config = dict(
    n_layer=21,
    d_model=320,
    n_head=10,
    n_kv_head=5,
    head_dim=32,
    d_mlp=832,
    vocab_size=20896,
    activation='swiglu',
    norm='rmsnorm',
    norm_place='pre',
    norm_eps=1e-05,
    positions='rope',
    rope_base=10000.0,
    rope_fraction=0.75,
    qk_norm=False,
    attn_scale=0.177,
    bias='qkv',
    tie_embeddings=True,
    parallel_block=False,
    init='normal',
    init_std_qkv=0.0621,
    init_std_o=0.00958,
    init_std_up=0.0621,
    init_std_down=0.00594,
    optimizer='adam_variant',
    lr=0.00101,
    beta1=0.9,
    beta2=0.98,
    weight_decay=0.21,
    lr_head=0.00723,
    grad_clip=1.0,
    warmup_steps=223,
    schedule='wsd',
    decay_fraction=0.565,
    decay_shape='cos',
    final_lr_fraction=0.0,
    batch_tokens=131072,
    seq_len=1024,
    doc_mask=True,
    z_loss=0.0001,
    train_tokens=637100000,
    steps=4861,
    dataset='wikipedia_en',
)
MLP neurons of a small language model. Each row is named by its layer, matrix (gate and up: input weights; down: output weights) and neuron, and shows model dimensions 80-175. Each number is 50 + 15 x the weight over its row's rms, rounded and kept within 0 to 99. A neuron's up and down rows have the sign that makes its largest values positive.
After each neuron's rows, "fires in" lists the words (lower case) most often at its 100 highest values on Wikipedia text that the model never trained on.

L5.gate163:53 37 42 29 55 39 33 44 42 51 41 54 15 49 56 58 52 62 29 64 67 51 36 22 74 70 40 46 21 27 57 42 65 57 45 43 30 38 57 60 83 54 65 38 48 44 46 53 54 55 40 26 62 73 44 56 52 55 63 63 42 40 53 19 89 56 43 60 30 32 52 65 59 47 40 43 51 17 59 69 47 71 42 57 31 60 60 47 56 50 39 23 39 41 49 61
L5.up163:54 58 91 46 44 41 57 86 50 14 46 40 38 56 50 45 52 69 25 68 61 49 68 74 51 70 84 71 68 50 48 52 49 50 28 61 59 34 42 60 45 82 26 77 53 52 43 48 53 72 49 61 53 61 27 45 74 58 66 52 38 29 48 53 39 57 62 53 67 84 43 37 48 57 37 90 52 43 52 38 63 35 48 27 55 43 60 38 43 63 61 56 37 58 46 50
L5.down163:83 39 32 50 63 70 33 82 57 27 07 33 50 60 41 63 33 41 36 33 45 84 68 33 68 73 39 55 41 48 33 68 45 65 56 44 51 34 42 75 90 47 42 69 70 49 36 49 60 48 59 40 39 48 50 37 72 37 45 52 40 42 68 49 52 54 57 42 37 61 48 68 54 26 67 57 71 42 29 71 20 99 40 36 56 54 47 68 35 41 50 52 32 40 49 49
fires in: "new", "special", "real", "local", "general", "team"

L13.gate280:86 53 28 56 48 58 61 73 52 28 53 47 41 54 74 33 52 56 38 63 44 43 51 35 59 45 38 59 28 54 53 49 26 51 79 74 59 52 57 65 38 37 48 55 47 63 68 59 72 54 54 36 23 51 47 22 14 62 49 66 64 33 37 40 54 59 29 68 49 50 67 41 64 36 31 59 45 44 42 53 38 48 36 37 58 75 79 62 43 45 57 40 31 73 64 51
L13.up280:39 63 46 49 43 45 65 07 45 77 59 62 44 49 47 49 68 67 52 30 53 58 39 67 66 38 73 73 47 46 41 44 52 58 72 53 52 63 26 18 58 60 52 47 59 37 35 37 44 48 30 21 35 77 69 35 58 62 41 67 68 23 70 37 49 71 32 12 63 40 34 62 44 58 51 50 86 65 63 35 67 56 32 77 35 54 36 38 43 39 25 46 34 66 50 63
L13.down280:54 63 55 58 54 68 37 41 53 60 57 74 67 42 48 56 24 72 57 49 13 40 33 44 43 37 45 51 41 58 33 40 46 53 63 38 69 64 56 57 67 76 29 45 51 49 50 40 36 60 28 39 46 48 52 62 35 38 48 23 21 61 48 54 53 47 61 24 42 41 56 57 59 60 59 43 41 56 45 36 61 90 47 67 54 49 29 38 48 54 32 57 62 36 28 60
fires in: "at", "announced", "present", "captured"

L7.gate618:60 54 34 36 32 54 44 27 83 27 46 39 42 49 54 53 43 35 65 60 43 65 67 81 34 52 56 58 53 75 36 68 55 42 37 73 17 52 31 68 70 79 30 57 61 44 51 61 55 24 66 54 46 50 42 23 54 48 14 38 58 57 74 77 11 57 34 65 35 50 86 47 46 82 28 45 50 66 73 55 44 51 71 52 16 59 56 35 53 53 55 40 66 45 36 58
L7.up618:57 41 72 51 40 37 43 65 38 51 80 30 68 47 45 62 44 50 39 48 50 36 32 62 51 40 35 46 64 80 56 89 20 54 45 57 47 48 53 65 59 51 62 55 59 38 47 34 48 57 69 59 46 72 37 41 59 60 73 34 55 55 60 64 78 79 61 67 38 35 41 48 52 51 44 40 88 31 37 60 55 64 33 45 80 36 45 72 48 32 23 44 32 60 46 02
L7.down618:49 28 34 31 82 64 43 19 45 50 38 54 25 63 47 45 56 72 35 43 60 62 39 57 36 51 61 47 52 36 40 50 68 35 42 45 66 29 50 28 65 38 54 56 48 63 50 43 55 45 38 63 70 47 55 76 55 50 41 59 76 52 80 31 55 18 47 51 52 58 72 62 64 51 55 40 32 67 79 43 44 57 26 45 59 50 51 54 55 47 87 32 55 40 51 59
fires in: "his"

L10.gate460:72 49 38 67 47 37 77 46 36 54 42 42 32 44 60 71 66 48 13 54 33 41 30 50 47 62 32 55 73 70 54 25 44 41 49 25 55 50 29 57 41 47 40 57 35 38 50 63 52 39 63 26 42 37 41 27 59 55 54 81 54 40 51 21 30 29 61 57 44 63 52 25 55 52 36 54 39 69 40 17 55 32 44 20 86 63 71 48 47 48 51 43 49 53 70 46
L10.up460:58 33 26 40 43 34 61 77 46 54 39 61 38 49 36 40 25 35 61 42 71 44 37 56 69 59 41 70 66 55 44 41 30 53 50 59 61 44 15 60 38 47 60 54 40 24 28 59 68 30 45 39 40 45 49 55 56 52 50 50 30 32 47 68 66 61 65 76 48 55 54 34 52 45 64 52 61 65 66 07 63 53 55 64 44 50 54 90 65 61 48 21 12 38 22 25
L10.down460:54 41 73 57 59 57 38 54 68 56 73 48 30 46 56 45 41 52 60 50 70 50 62 71 31 54 56 27 29 17 71 66 41 46 70 55 69 36 65 43 62 53 45 39 31 54 18 54 41 80 61 55 46 49 76 52 34 57 55 54 22 35 40 51 56 44 61 08 47 62 65 57 46 41 69 49 29 41 73 81 37 82 46 59 18 60 57 58 63 30 54 31 50 80 64 62
fires in: "in", "to", "up", "out", "for", "managed"

L4.gate370:83 49 45 48 41 51 50 66 34 11 81 57 52 34 51 43 55 36 37 35 32 57 65 57 49 53 42 44 42 57 71 61 27 41 67 33 49 68 72 67 50 29 35 33 57 60 76 64 32 34 63 50 48 79 50 21 43 48 68 67 43 47 36 22 33 61 37 46 59 89 25 56 72 25 49 44 51 57 75 48 71 58 40 31 58 49 36 25 72 44 70 49 51 87 50 50
L4.up370:60 55 33 43 56 54 42 60 53 29 40 49 43 34 33 64 31 53 35 31 46 37 43 56 34 52 71 44 33 60 57 51 33 23 31 26 56 50 40 73 45 52 54 42 67 71 75 92 54 50 91 54 36 75 44 22 59 61 43 50 23 35 19 49 25 51 45 66 46 48 56 19 64 35 33 65 38 58 53 48 48 45 42 56 44 82 58 15 41 49 75 58 70 56 39 36
L4.down370:33 37 50 64 69 53 50 40 51 78 61 29 49 59 47 36 51 55 63 43 40 42 35 34 42 62 61 71 53 44 45 59 37 85 71 58 41 22 59 38 46 67 79 62 63 25 38 44 65 45 59 50 43 58 33 66 63 49 64 53 45 61 48 41 47 41 36 55 53 56 41 55 34 68 39 18 55 47 54 57 00 99 50 64 38 65 54 61 24 55 54 25 73 50 28 55
fires in: "of", "in", "within", "parallel"

L7.gate391:49 34 51 37 34 65 29 53 64 70 55 63 37 53 66 52 62 77 42 45 41 47 26 62 58 63 65 71 43 38 30 58 12 48 50 63 08 61 46 46 39 56 63 48 70 29 43 64 56 52 35 53 46 66 52 14 33 27 45 60 44 68 14 70 51 78 51 48 43 46 68 34 30 40 47 53 61 42 99 46 53 57 22 61 65 46 49 44 42 48 28 41 51 44 41 41
L7.up391:42 29 73 28 38 31 55 42 22 53 66 18 28 57 61 51 62 69 56 45 58 34 64 36 47 62 44 39 51 44 79 60 42 68 64 47 53 45 17 40 61 44 32 62 46 32 48 52 34 25 48 44 54 66 45 45 56 85 57 62 38 45 50 48 30 73 81 60 47 65 63 46 52 35 62 47 46 67 57 39 18 39 52 56 44 53 64 24 58 32 53 21 66 47 48 12
L7.down391:69 38 38 37 37 35 43 55 35 40 55 65 69 47 47 26 47 40 47 52 50 55 22 38 63 36 50 79 26 45 25 59 57 44 62 67 48 26 52 31 53 45 42 55 51 43 30 37 71 56 47 42 40 63 56 55 62 53 42 20 45 56 57 35 44 60 63 52 39 72 47 42 42 56 48 40 25 47 56 53 51 99 39 63 68 48 56 67 58 53 66 32 34 88 63 66
fires in: "of", "before", "for", "following", "after", "only"

L6.gate778:27 72 38 60 35 52 50 54 76 26 69 24 39 29 59 29 43 69 37 25 65 36 61 32 59 69 42 78 58 61 50 37 48 40 30 58 50 57 64 53 56 35 87 48 23 40 37 73 43 62 54 67 31 48 52 82 49 16 40 44 47 55 21 54 32 62 33 75 58 18 37 44 68 32 60 50 45 57 39 38 65 58 40 29 71 69 12 49 61 63 41 54 25 39 47 09
L6.up778:52 45 69 68 53 49 65 50 59 51 53 45 39 50 80 48 51 34 76 59 38 39 43 49 60 47 57 41 55 50 60 55 74 87 42 54 59 26 26 24 77 46 49 74 37 36 90 22 65 14 23 44 36 60 39 51 66 31 67 39 75 39 35 51 35 52 44 71 68 62 44 52 56 52 26 63 40 65 23 53 74 33 57 63 22 58 49 46 48 60 82 56 66 87 30 39
L6.down778:53 38 54 62 50 45 58 49 58 72 47 33 38 71 37 40 62 43 61 48 61 88 52 44 74 47 50 52 45 42 64 56 21 54 57 43 62 32 10 44 55 44 36 45 64 45 26 38 67 56 37 30 42 54 50 64 67 37 54 38 67 52 55 66 74 28 43 24 68 51 35 55 48 55 68 56 66 59 42 33 29 36 29 68 43 46 52 52 66 33 46 48 31 76 55 61
fires in: "for", "of", "award", "from"

L6.gate619:34 51 34 42 71 41 50 54 44 27 49 75 45 45 64 39 39 44 52 57 45 24 40 59 66 61 50 63 71 62 54 57 45 64 69 59 62 64 39 39 26 52 59 56 86 48 57 49 19 34 66 29 23 70 54 48 40 40 32 55 48 31 50 75 65 24 66 52 48 63 50 56 49 39 50 39 39 38 57 74 56 44 61 50 50 63 57 69 32 54 62 56 67 64 58 90
L6.up619:57 54 38 41 42 52 56 40 53 36 93 43 62 79 52 34 55 47 43 62 70 41 77 47 63 65 02 37 69 50 44 50 58 48 43 22 45 47 41 26 38 86 84 36 49 64 51 73 42 44 22 47 34 44 33 51 64 55 25 42 02 45 54 53 63 71 59 28 43 52 85 31 50 27 69 49 58 24 65 45 26 56 40 39 65 60 68 75 35 67 37 49 57 45 28 82
L6.down619:30 31 52 48 37 61 51 63 27 61 43 62 65 30 58 29 55 50 69 49 61 62 47 64 40 55 27 56 62 58 64 61 39 45 53 35 41 37 68 39 68 60 57 56 55 31 51 34 50 49 19 66 71 76 53 34 50 64 49 83 38 38 60 74 44 45 61 34 75 51 53 27 25 51 71 36 57 67 57 63 76 47 26 72 65 36 58 40 36 49 71 46 53 63 47 51
fires in: "all", "just", "even", "only", "south", "both"

L9.gate343:37 88 40 34 71 09 48 67 55 40 35 43 65 65 59 41 62 50 56 28 57 25 23 40 28 43 65 50 12 55 52 38 55 40 36 37 35 48 49 58 21 32 59 41 52 60 67 61 32 48 47 68 66 42 39 41 67 19 38 55 43 51 45 23 72 70 42 69 61 73 34 75 81 55 40 66 55 55 48 52 53 47 44 37 55 35 75 55 33 34 51 68 44 45 51 55
L9.up343:47 55 34 49 59 56 65 39 43 63 49 66 41 92 54 47 53 40 55 46 48 47 26 35 78 43 33 57 32 41 55 55 27 32 64 56 21 27 52 37 54 28 61 60 75 43 44 46 55 68 58 41 45 38 54 33 47 46 52 50 31 51 56 35 52 52 54 68 30 67 25 71 52 48 68 65 68 81 26 51 65 56 66 36 49 29 61 58 66 60 58 52 42 31 29 48
L9.down343:49 06 62 55 50 59 55 41 51 57 44 60 32 42 37 50 70 70 51 43 68 62 28 49 65 56 68 71 32 68 69 40 35 54 43 25 52 25 67 43 86 40 88 49 61 48 54 71 63 90 46 54 20 29 72 47 48 35 43 49 75 72 51 64 54 51 53 58 51 75 49 43 48 50 50 44 45 80 49 26 43 86 41 31 47 65 59 55 19 68 35 39 30 83 49 41
fires in: "an", "each", "every", "polar", "wallachian"

L4.gate423:68 48 58 42 58 80 34 30 81 67 15 33 74 44 67 28 73 56 28 52 45 62 67 41 34 60 41 55 66 43 43 66 42 56 58 21 32 48 38 43 40 51 41 73 26 67 62 35 50 49 26 37 53 43 66 16 48 61 38 68 58 52 31 48 62 40 45 67 24 43 58 45 64 41 16 63 38 60 49 49 59 43 75 53 57 28 45 19 25 40 65 67 49 65 66 32
L4.up423:67 56 58 57 31 72 29 42 58 53 54 28 51 50 35 45 40 55 32 17 32 56 88 51 41 37 21 52 44 56 34 69 32 51 49 28 37 41 54 44 48 29 56 52 37 47 43 26 43 43 88 14 54 57 45 56 37 40 55 50 50 44 37 38 68 59 62 60 38 52 36 39 68 45 27 38 51 62 52 25 51 44 73 69 55 47 40 85 42 64 51 62 55 37 40 59
L4.down423:47 24 60 52 78 33 48 38 35 62 29 54 52 47 37 57 66 31 56 55 70 58 45 33 36 61 56 50 59 42 52 37 53 56 75 44 55 64 67 40 45 52 70 55 63 57 64 32 56 42 37 64 55 63 65 75 49 54 03 69 40 28 83 36 71 80 53 39 48 79 38 74 59 59 76 59 59 42 52 50 50 55 40 66 55 42 39 40 75 35 33 55 52 59 71 45
fires in: "to"

L4.gate438:46 46 39 40 66 41 48 73 54 54 40 64 20 68 61 45 60 58 45 35 12 35 59 80 30 66 29 62 63 31 45 40 46 56 80 48 75 46 53 60 38 63 34 32 36 65 49 46 43 32 64 58 43 42 64 47 66 42 39 66 71 48 86 48 41 47 55 42 71 72 48 55 53 44 53 51 44 55 56 54 43 66 46 45 74 38 59 28 66 38 51 45 35 71 54 18
L4.up438:39 57 63 62 40 24 55 50 31 61 36 53 57 75 44 33 64 46 31 32 62 65 30 51 56 56 46 46 40 38 44 54 64 46 50 55 55 58 57 42 53 50 95 48 51 55 38 73 27 51 51 70 67 41 49 31 47 50 40 50 44 38 44 72 46 68 52 39 60 57 43 21 44 43 52 42 52 62 56 47 32 58 28 40 42 61 47 25 46 64 57 47 75 34 53 51
L4.down438:48 49 22 57 24 65 55 59 27 52 29 54 57 58 61 49 43 52 73 64 48 39 20 29 68 61 50 47 20 58 51 53 63 63 56 54 57 54 41 52 59 59 43 82 51 31 52 23 39 36 44 61 60 61 46 20 77 36 41 55 53 68 32 57 37 45 48 37 20 55 35 61 52 41 50 45 38 54 58 25 36 99 46 61 50 57 44 57 55 36 50 30 62 35 78 51
fires in: "of", "under", "along", "through", "in", "at"

L4.gate769:28 40 50 42 52 29 51 35 70 45 51 89 44 68 68 60 48 72 71 53 51 79 81 48 19 49 52 77 37 73 57 55 50 47 51 38 58 62 35 46 64 50 74 51 56 54 26 28 20 59 41 74 61 50 51 57 50 48 63 58 53 48 52 73 39 51 48 31 54 53 57 37 46 44 50 43 37 44 50 42 54 40 48 46 68 66 43 39 46 44 41 50 37 47 53 42
L4.up769:43 40 68 54 66 77 39 60 61 46 57 55 43 68 38 93 46 63 69 67 40 54 66 41 13 66 75 61 50 50 42 50 56 54 38 24 61 54 19 28 74 53 59 53 62 38 55 40 37 46 58 38 28 07 44 31 57 54 71 41 52 55 63 35 30 58 56 50 31 32 41 55 74 63 83 42 25 38 33 38 44 46 56 47 55 60 14 65 43 63 67 66 44 54 49 52
L4.down769:30 56 51 38 42 33 23 30 50 52 44 72 24 68 49 73 53 52 45 66 40 71 36 49 33 45 67 57 76 54 65 27 52 29 40 58 58 46 74 43 67 59 58 42 53 52 56 59 54 59 59 52 59 43 57 45 58 59 34 28 46 27 50 70 44 55 30 77 43 39 39 24 50 85 46 19 24 43 58 56 66 55 51 64 33 59 38 99 60 49 16 60 47 62 52 47
fires in: "they", "it", "who", "we", "which", "he"

L13.gate373:51 49 41 19 18 41 33 43 59 44 39 79 41 41 32 35 37 66 75 56 60 54 47 43 56 45 58 49 72 44 46 36 54 51 44 47 50 29 59 43 35 45 72 49 38 48 58 72 68 55 65 39 51 65 66 33 23 68 38 65 79 32 51 57 45 62 67 50 59 58 63 51 56 67 16 45 48 25 48 68 64 37 29 42 55 70 38 62 52 77 56 59 43 59 55 48
L13.up373:56 30 73 50 62 74 69 65 35 38 41 49 48 37 41 64 34 53 61 69 26 13 39 40 22 40 64 54 34 46 24 44 56 67 47 42 69 37 13 33 65 67 41 55 51 53 49 38 65 49 48 65 66 79 51 43 37 56 53 52 57 58 54 39 45 23 60 63 73 46 50 56 39 34 65 36 69 63 63 45 50 34 65 75 67 56 28 63 63 25 46 40 46 58 57 48
L13.down373:58 33 59 52 66 07 51 44 57 64 96 57 50 36 63 65 50 73 37 46 46 44 39 61 67 52 45 60 44 41 42 64 77 45 56 51 65 52 50 52 46 48 40 59 17 51 73 45 61 58 45 59 66 47 61 32 54 51 37 50 40 35 50 12 53 72 47 48 47 59 39 42 38 55 55 46 77 18 56 49 29 13 58 31 39 41 39 31 30 52 70 60 47 38 36 68
fires in: "had", "to", "mean", "have", "due"

L5.gate286:40 68 43 27 41 51 41 14 53 70 56 32 64 65 49 59 31 76 46 44 52 51 66 48 06 64 43 66 50 38 58 35 74 43 51 36 67 54 48 72 60 60 53 62 50 61 37 52 45 58 52 73 41 48 57 57 59 63 53 41 47 76 27 51 71 51 39 51 56 65 49 44 45 52 66 41 61 41 36 21 29 63 56 50 36 27 56 74 47 54 68 50 29 77 55 53
L5.up286:40 63 23 61 47 37 67 37 42 37 34 63 31 97 41 54 38 67 39 38 54 43 71 33 51 50 44 78 43 50 52 86 59 43 52 43 46 50 59 52 74 48 55 62 56 42 23 48 69 43 47 54 28 67 41 34 36 41 79 37 51 48 64 69 46 39 54 21 44 66 35 68 34 48 62 51 71 23 43 35 44 49 64 37 70 60 36 25 84 58 67 43 61 46 62 42
L5.down286:55 58 24 37 43 76 56 48 30 23 72 71 26 78 31 43 50 69 55 67 54 53 48 65 57 58 35 48 51 60 42 67 32 38 47 56 53 50 54 37 71 42 55 42 52 61 63 39 54 56 63 73 24 43 53 36 47 30 62 43 43 47 46 58 38 48 40 46 32 49 75 44 46 55 37 15 56 61 46 78 47 40 38 31 66 35 37 31 35 79 54 73 69 56 34 29
fires in: "it", "there", "they", "he"

L12.gate538:31 75 57 64 62 36 60 45 66 44 55 37 49 39 44 34 46 53 19 35 56 35 51 38 40 45 41 07 40 66 38 65 40 73 65 56 62 63 20 99 23 39 80 57 41 38 50 53 54 57 64 90 52 38 79 32 68 29 65 67 57 48 50 43 45 43 51 77 55 56 70 52 51 50 49 17 42 64 35 62 55 38 58 50 65 19 31 64 39 70 60 65 43 44 43 64
L12.up538:69 37 56 44 52 43 71 33 79 55 16 53 29 47 36 22 37 24 61 55 60 39 79 37 51 70 23 33 46 66 55 41 45 64 72 49 69 63 37 28 35 29 47 52 61 55 35 81 57 41 77 74 49 36 81 19 57 59 62 39 57 54 45 73 48 43 59 51 50 52 59 34 40 32 48 56 75 60 46 52 72 55 49 53 51 56 70 62 45 43 35 32 49 55 56 30
L12.down538:64 53 61 60 65 60 44 30 48 56 50 52 26 43 64 63 23 23 76 32 45 72 64 29 32 52 51 24 54 26 63 53 57 60 53 53 29 43 49 50 49 72 64 49 48 48 31 79 38 36 55 57 53 35 47 59 60 44 57 47 59 45 65 55 38 51 47 54 25 57 23 38 16 13 59 36 60 71 50 18 49 88 29 64 49 59 56 29 47 66 11 27 30 51 52 46
fires in: "each", "every", "any", "w", "votes", "one"

L4.gate455:29 33 49 46 25 52 26 42 44 52 55 78 42 73 66 40 22 37 76 44 52 52 55 54 62 40 59 46 53 43 52 57 29 50 86 49 53 16 37 46 48 19 63 39 65 78 65 30 32 55 22 39 54 49 62 42 39 83 40 39 90 58 27 59 71 56 49 59 30 21 61 41 41 38 51 26 54 67 53 53 36 38 52 45 58 43 56 48 28 48 49 40 33 43 35 44
L4.up455:42 66 24 47 39 66 22 48 46 87 61 45 23 56 55 46 53 57 43 56 66 46 35 66 43 43 59 83 66 57 45 53 47 67 70 46 52 41 38 57 43 58 58 30 30 68 71 54 28 66 50 57 44 31 44 35 67 45 59 41 70 38 72 76 86 70 50 67 43 47 47 44 61 64 65 34 71 52 56 60 28 49 50 35 71 46 37 22 74 62 77 81 44 38 43 50
L4.down455:16 55 30 25 58 60 28 38 33 64 22 63 57 37 61 59 38 56 45 37 36 34 45 34 62 82 56 35 51 44 58 29 58 63 69 66 64 57 20 51 54 67 39 52 59 50 60 50 48 58 65 49 35 51 35 69 34 50 32 42 59 52 44 31 54 71 51 64 26 56 62 41 35 41 58 51 16 25 20 22 46 56 46 75 52 47 58 49 50 40 47 50 55 59 57 44
fires in: "of", "under", "since", "along"

L6.gate590:47 47 23 29 43 42 34 60 50 67 66 57 59 58 56 48 39 60 76 46 57 51 48 40 30 61 63 54 49 63 56 52 51 67 47 79 48 63 68 80 35 86 26 53 64 34 44 48 67 60 65 41 48 69 46 45 61 44 27 40 35 91 67 45 32 52 49 36 69 40 53 55 43 40 65 28 34 34 50 51 38 59 40 62 52 62 27 61 24 64 53 53 59 52 46 14
L6.up590:34 52 62 49 56 36 48 36 18 71 81 64 53 49 54 39 74 29 43 64 48 38 57 50 47 48 63 45 64 35 80 37 66 46 40 23 69 39 56 78 73 41 57 29 69 43 54 43 42 52 53 54 55 62 37 55 80 68 43 43 58 61 62 57 59 63 47 42 55 51 37 41 86 42 66 42 64 44 49 44 79 49 60 73 34 26 24 32 74 65 37 33 56 53 46 47
L6.down590:46 31 22 45 19 65 46 46 36 55 36 53 86 34 54 26 60 70 32 39 43 75 60 42 53 51 33 66 61 58 48 48 56 54 68 77 57 34 42 29 53 81 48 50 85 38 30 63 67 61 79 53 77 58 83 51 29 83 35 57 48 62 62 50 46 54 60 56 59 56 35 69 46 36 51 40 38 55 55 31 71 79 17 57 75 63 47 31 53 54 67 64 51 51 79 26
fires in: "who", "his", "her", "s", "such", "best"

L8.gate684:44 57 44 60 40 39 42 46 44 62 22 41 74 58 67 60 32 64 34 25 28 71 46 67 54 57 56 35 40 72 73 50 46 62 66 56 71 50 57 57 44 70 43 60 36 54 60 38 27 42 43 26 64 68 67 27 55 48 76 75 63 57 73 38 30 49 54 51 47 51 28 39 45 66 30 54 74 18 27 48 69 27 25 68 59 62 47 49 43 30 52 72 79 38 52 45
L8.up684:58 31 27 63 43 74 05 43 50 75 56 56 48 53 41 50 35 83 36 54 43 19 41 78 49 57 38 82 48 26 41 88 47 51 15 44 53 57 33 29 55 55 65 60 67 51 53 42 56 42 57 47 49 43 48 13 36 25 47 42 42 40 71 70 42 65 52 70 32 54 44 61 41 33 61 52 29 72 36 65 76 64 65 56 51 58 38 29 66 42 54 75 36 29 47 44
L8.down684:43 45 55 74 42 57 40 43 71 71 61 42 36 71 44 50 57 74 97 49 50 55 61 23 75 67 42 58 37 74 52 66 41 32 25 55 43 34 59 49 60 20 47 57 48 58 37 71 63 45 47 52 26 42 41 63 45 33 49 33 50 36 47 67 48 44 52 40 14 54 37 81 58 54 48 76 38 55 25 46 40 63 52 57 62 81 52 69 50 52 54 54 30 34 47 60
fires in: "of"

L13.gate673:47 27 32 41 17 36 55 51 58 46 30 48 62 42 60 44 48 64 52 55 70 41 55 51 37 61 59 66 45 51 29 44 31 67 42 65 47 60 62 55 24 56 66 69 46 37 69 60 53 39 30 56 79 61 92 51 51 39 29 33 68 67 50 53 36 58 65 71 59 70 63 62 55 53 65 44 67 45 65 48 34 48 47 59 47 63 64 41 49 55 40 35 55 67 88 58
L13.up673:22 22 37 22 56 63 57 40 51 48 48 55 60 22 59 64 23 50 28 66 00 50 28 43 41 42 45 56 63 46 64 55 34 42 60 57 72 64 64 58 51 60 63 55 40 67 43 56 39 49 49 73 93 57 52 43 42 40 26 57 68 29 34 48 20 65 28 81 48 89 46 45 51 42 64 27 34 43 71 37 44 48 51 61 66 33 58 30 50 74 53 49 24 48 62 52
L13.down673:61 48 76 40 28 70 53 33 47 38 62 79 63 37 49 47 46 11 57 48 60 55 38 47 66 26 50 35 53 46 55 55 64 32 43 46 39 43 50 41 91 26 22 40 46 64 47 49 82 29 53 56 55 43 75 52 30 49 54 52 61 51 39 30 64 54 49 43 28 56 62 55 64 58 48 46 76 66 25 60 35 94 53 33 53 46 61 23 16 71 51 71 43 63 35 46
fires in: "of", "than", "have", "about", "almost", "to"

L17.gate292:36 52 34 48 41 24 57 39 46 46 53 17 61 70 39 34 40 34 24 66 50 56 37 38 46 63 29 50 57 62 53 56 25 79 35 55 40 71 47 35 10 20 48 07 50 43 60 38 53 42 25 76 64 45 88 63 21 37 51 68 17 64 30 65 44 59 30 66 74 36 51 31 64 54 70 65 59 50 31 65 55 52 20 36 31 43 67 49 35 24 64 30 25 41 56 76
L17.up292:55 66 36 51 42 41 50 77 33 35 66 33 57 36 25 23 36 71 32 67 85 65 56 52 58 61 35 48 70 62 42 60 42 59 45 43 50 43 72 35 48 56 66 33 58 50 52 81 53 59 28 61 91 59 46 38 37 53 63 06 51 42 29 46 54 64 76 58 46 65 83 73 65 54 41 46 72 57 83 47 54 51 39 33 29 35 53 46 60 66 43 52 55 28 47 62
L17.down292:56 30 46 39 72 53 49 46 72 70 36 45 53 55 50 57 59 54 44 42 12 65 49 46 49 67 30 25 51 44 74 54 46 25 58 37 56 67 66 42 48 27 67 48 65 42 45 12 43 33 44 48 30 35 73 69 44 80 49 53 42 38 63 67 53 49 49 64 53 53 41 73 39 49 35 55 39 44 49 69 36 62 43 28 50 77 59 48 25 52 63 66 60 37 54 38
fires in: "and", "but", "even", "only", "addition", "sometimes"

L8.gate498:25 29 31 82 45 15 25 60 58 55 35 54 33 36 48 65 50 36 39 22 45 35 29 46 62 58 68 58 63 56 43 00 38 51 50 29 47 46 46 29 76 63 58 36 44 62 52 58 49 34 50 32 73 38 64 36 52 84 42 76 32 42 34 22 50 59 50 47 48 61 57 55 52 59 35 62 49 39 62 58 61 47 28 62 49 54 84 56 59 35 50 34 35 62 69 38
L8.up498:51 51 39 57 29 52 25 50 25 69 36 26 39 43 22 69 74 59 41 72 48 45 42 23 51 57 53 74 55 70 33 49 59 61 54 36 84 44 38 62 20 28 67 63 48 35 83 35 72 39 58 60 39 43 31 57 66 25 44 00 64 46 39 46 52 53 80 47 27 38 53 32 69 58 37 56 48 37 65 25 79 43 55 46 83 66 60 79 62 54 44 56 51 72 58 42
L8.down498:41 45 36 56 40 63 45 58 46 72 67 53 48 51 60 60 39 31 56 39 59 73 38 62 54 35 22 44 81 15 59 59 32 59 38 55 62 57 45 40 61 64 68 52 31 43 44 36 43 85 41 38 59 61 46 48 41 72 38 71 32 46 72 45 41 41 49 50 73 73 53 60 25 42 61 37 86 63 46 48 48 76 46 64 39 57 31 45 46 62 30 39 29 35 52 51
fires in: "in", "to", "with", "have"

L7.gate592:50 46 73 50 47 22 42 51 42 41 60 58 65 29 23 22 22 59 38 72 37 59 29 46 46 53 55 60 41 36 46 37 52 76 31 79 38 42 29 68 24 63 62 32 20 35 52 59 66 79 42 47 63 72 48 36 72 51 34 73 58 54 41 60 50 42 67 78 46 45 85 52 24 27 38 31 65 49 60 38 73 26 35 71 60 33 61 50 39 31 62 60 64 52 81 62
L7.up592:86 03 40 44 22 49 54 43 38 59 37 39 56 66 45 85 42 37 83 41 41 58 50 68 20 61 43 47 70 27 52 48 50 59 19 46 60 32 57 08 34 45 55 44 38 19 34 48 36 64 47 64 93 56 29 54 50 54 68 66 54 40 47 66 34 53 49 67 41 32 45 49 52 45 40 56 44 58 55 20 31 65 49 45 72 41 45 35 63 59 72 85 70 57 49 40
L7.down592:47 31 40 37 74 35 34 39 40 45 22 35 28 55 58 47 60 56 53 36 53 44 67 24 52 61 34 49 86 50 68 42 27 22 55 48 72 51 34 43 58 59 53 45 49 48 61 39 74 70 42 31 33 66 67 63 14 92 47 54 58 69 43 20 42 45 42 52 48 32 62 43 37 45 29 48 68 66 73 73 54 71 68 25 39 51 46 64 54 62 41 46 56 63 38 35
fires in: "had", "has", "have", "having", "addition"